{"num_hidden_layers": 16, "hidden_size": 160, "num_attention_heads": 5, "num_key_value_heads": 5, "head_dim": 32, "intermediate_size": 448, "vocab_size": 8192, "hidden_act": "swiglu", "norm": "rmsnorm", "norm_place": "pre", "norm_eps": 1e-06, "positions": "rope", "rope_theta": 10000.0, "rope_fraction": 1.0, "qk_norm": false, "attn_scale": 0.177, "bias": "none", "tie_word_embeddings": false, "parallel_block": false, "init": "normal", "init_std_qkv": 0.0316, "init_std_o": 0.0, "init_std_up": 0.0316, "init_std_down": 0.0, "optimizer": "muon_variant", "learning_rate": 0.00228, "lr_mult_qkv": 0.4, "lr_mult_o": 1.5, "beta1": 0.95, "lr_head": 0.00458, "max_grad_norm": 2.0, "warmup_steps": 200, "schedule": "wsd", "decay_fraction": 0.948, "decay_shape": "linear", "final_lr_fraction": 0.0, "batch_tokens": [16384, 32768, 65536], "max_seq_len": 512, "doc_mask": true, "train_tokens": 241400000, "max_steps": 6643, "dataset": "wikipedia_en"}
MLP neurons of a small language model. Each row is named by its layer, matrix (down: output weights) and neuron, and shows model dimensions 0-159. Each number is 500 + 40 x the weight over its row's rms, rounded and kept within 0 to 999. Numbers have three digits each. A neuron's up and down rows have the sign that makes its largest values positive.
After each neuron's rows, "fires before" lists the tokens most often just after its 100 highest values on Wikipedia text that the model never trained on.

L4.down86:420484494474511507553530501470475493588445537477404538483466435501448554503559521421468530413476505542516398513478523548542465436490471487438476494474626440508507496449512521481481438544489504440491456468580508486527454464532530521466520535536497474490534458484491584500475506493501505502520553559574510528500456471485515572513521501474468506492470527549585510553526458497536496444509518516538521503558451510483571546492493510504480510542488529464442487510405423515532560546450506
fires before: ",", ")", "-"

L6.down279:533572532543443454533510507462443555530509533568477466506491485518544552523491488455571516466479517495481453510459492475518466434500581469543442474493424600507506489496531527507504470501525499505526556501485530487479408483505537514468485468456494525464503526454504553421508444400540504478501458509500560443552463482536517533487476508463544482457508530611547534405514494565537456496479482438448463505537463542614512568492572461467487549498510502482496578465467492488500462556461436
fires before: "=", "\n\n", ",", " II", " He", "."

L4.down305:563456499569542523494468591508491525418574489477555557460465521514461541517516548476501477460491524549471526481498579514440514550451500516499541502467498461454448481480476519508477496435534483512506520536600488521464553539571458496510492482470529554524486515538481494459502528496520540538554511521539504508499505385456492602545509516543557501546577555492565545548445488475529483481510503494573482521487521525504475498523495517538506681564493493584447514517505526502510520531478460
fires before: "=", " of", ".", ",", " and"

L13.down210:519487563457441517429475482498470510556491471532501473466528489504497557511487482488565468468574423579565443484498480454495480521479519457467480504486537515518457493503537529431530427481494638469459502409467509528538554504482478519485495492490485500538472473504484526562553513499464483442517461492621501502470516409568498599542545511501483486445473528538548486529477537518480534486433503533502529530549527483555494586523506480503502558446513477498478489536495500545486568429622516
fires before: ","

L2.down147:473576464477454495480542478475390485589550539497485457529464530459521457495523465471536498473525565491600477476531482509539501455471499499504484584542531575452478515516512526591495434416498531451495457581517443452522520535526492462550531471514513512422502507451485490515486494444525472565492534459499507517562541437580464550498481479477486494509472556539463493478560479523531493459508526431542508489508467519515444529489523527485607458526492534518390522498461487473423483573500543
fires before: "-", "|", "\n", "\n\n", "="

L10.down411:461489482471492390466463498511564479535498528493516481441420462520512568477471526488515444526513448520488534564494476497478403492541529555481531459488447478518499469464588533523410457450550490491491489440503517593519497439495509472556506475531500535500508503538561417492541524518506529486539464526484476454456487582468543439479455532537486512500552514519517496504482426505405468564490527458472539520502456525515540567570482425505507558485440455553572530478441546471552454504567480
fires before: "-", "|", "s"

L11.down87:446455505493554526476474524422452510484429479557472531472492500455528474513562574506511532554502432493492546476531465526495549531533460466456424481489443427428470544435511420471499549471467541534470507476541471469496530450511485542458636512557491582524453460484509528562522536441560450525482482481482481471519478415469526529415477537480464529456554535560526519485472458540460503490465539498489505477405478509521483543514551532514481462492490446485471519544524442537465485520552425
fires before: "0", " 0", "1", "3", "2", " 1"

L5.down26:489479451459468418441516471474426509583525478515427508462506487459449450472470436448453472476516516544507529495518511464514534509478594419495489456455489524534477476460459545577561566498472467486501510425453596487495516499471518589465511482515544566490590521450489524481532492470487537452532414512522496442491422545485557477516514479497518492493520507570491467513504480463502564439502433542499476551462427552567555539482520476500500475483552469576551473495518425485454475499502466
fires before: "=", "\n", "\n\n"

L3.down373:459581537527552536501458581520495538502516498420566568482498468521501563498464495459494476443503540467543461481480579534491510545466501529466453531405440455533452577493536521530527537537577430475495557551556502522527508548522458535477509527458495518462477496452453473464525529505545530489529498514551554493522551503459540552491484530493522507514558490482618509521485470471532481457522497526506507539498427512557453524551526537537437563488424552499403492578554469464463543533466453
fires before: ".", ",", " in", " and", " of"

L10.down25:522463543461507437524527532486524469614406547487535503489515474524560522445464547455458513575542480542521516458524529493474499499492447511470467493527533436505484417498529447495549455501568440572536474501504483464490473472511481475552553469479528533509515468492486559501547457510613511505549513514488495431512425466511578488485486534513516446454463550521527481474563526516540500442537469461591460581524552444411492538558446487540477409519498508452449523474499495536512565495526511
fires before: "|", "-"

L5.down7:477465500525501481418516598514483431457500518529406507445506445504476519454484607539520495443513472480594449509562456536512505500554549466418505550506468465465504475434446445542540478502435552498536519525490531515583526489440498473530503494519467542506531456471534488554506494484517547561521457512571511427518474504514547537522543514468487444460484512473469495558515524492508525469539528506487470476488499515478530557453536559529430618489430539453443451447432518522476562483535481
fires before: ",", ".", " he"

L10.down163:577521516521470472542540479498504519480477494499476597535526441467589434505458538534494520537527470494495520466484475439475475484551518503506515539520452518479516539470467530495506542549455475484489473514527492527472533487485435542463546544498535505485439542456583502455496498491521474482589553519531542507575415536567592465524441446503514385506531555484527595443544488465506470453519482440507512531591530512591520530541540485506528518568403547569531515515493450485509515483490530
fires before: " the", "\n\n", " It", " He"

L10.down18:458503520504575387498510569476469479534453514498504505577469508491513586494467554507489540433532504533492471505523501452461424528509582460500512518567496507537488568506488519469508551520513509512471565482489518453529417441441578445503473566550528468499543507470495568513567535491513546509480481539556480448548518480529481437551549487484539493442520567536499498441533540522570488538454456494516467504473561553533526531452540500447514568553483388433506504456475503540444453489468485
fires before: ".", ",", "\n", " in", "\n\n", " and"

L4.down415:596438556531528474438493599475430483508477489551513460480532520495491573475555468511528504491540442522486456507493470518398487430513568491530441457484479463474501472526529461503493441463551531525496501474496537494545466514458501543486499515506481405568536469453508466483415528446538500531485514541501483421545479466542513530582484477532485505412480460593461473538548523445500579497441489556487512451555536465517485590491554445515480503503555472523495509519537476561485493540563476
fires before: ",", ".", "–", ")", " he"

L10.down105:466438520520471558396432517550515516552497508438534495517458522507473494482494472488568490436479458488481473514464476472563477574469437533479576577495494453488545487467550493521527455544515456465490487504410397580453491420534526501529509465442514466536468510522526483378521501491502528529529469428576516481539552490507562471550449505539549491519499493453494430506566518552456470545523460478477577507517434501513444520466440525501503487523480438541532507538465496485469520491519439
fires before: "=", " |", "-", "s", "dis", "si"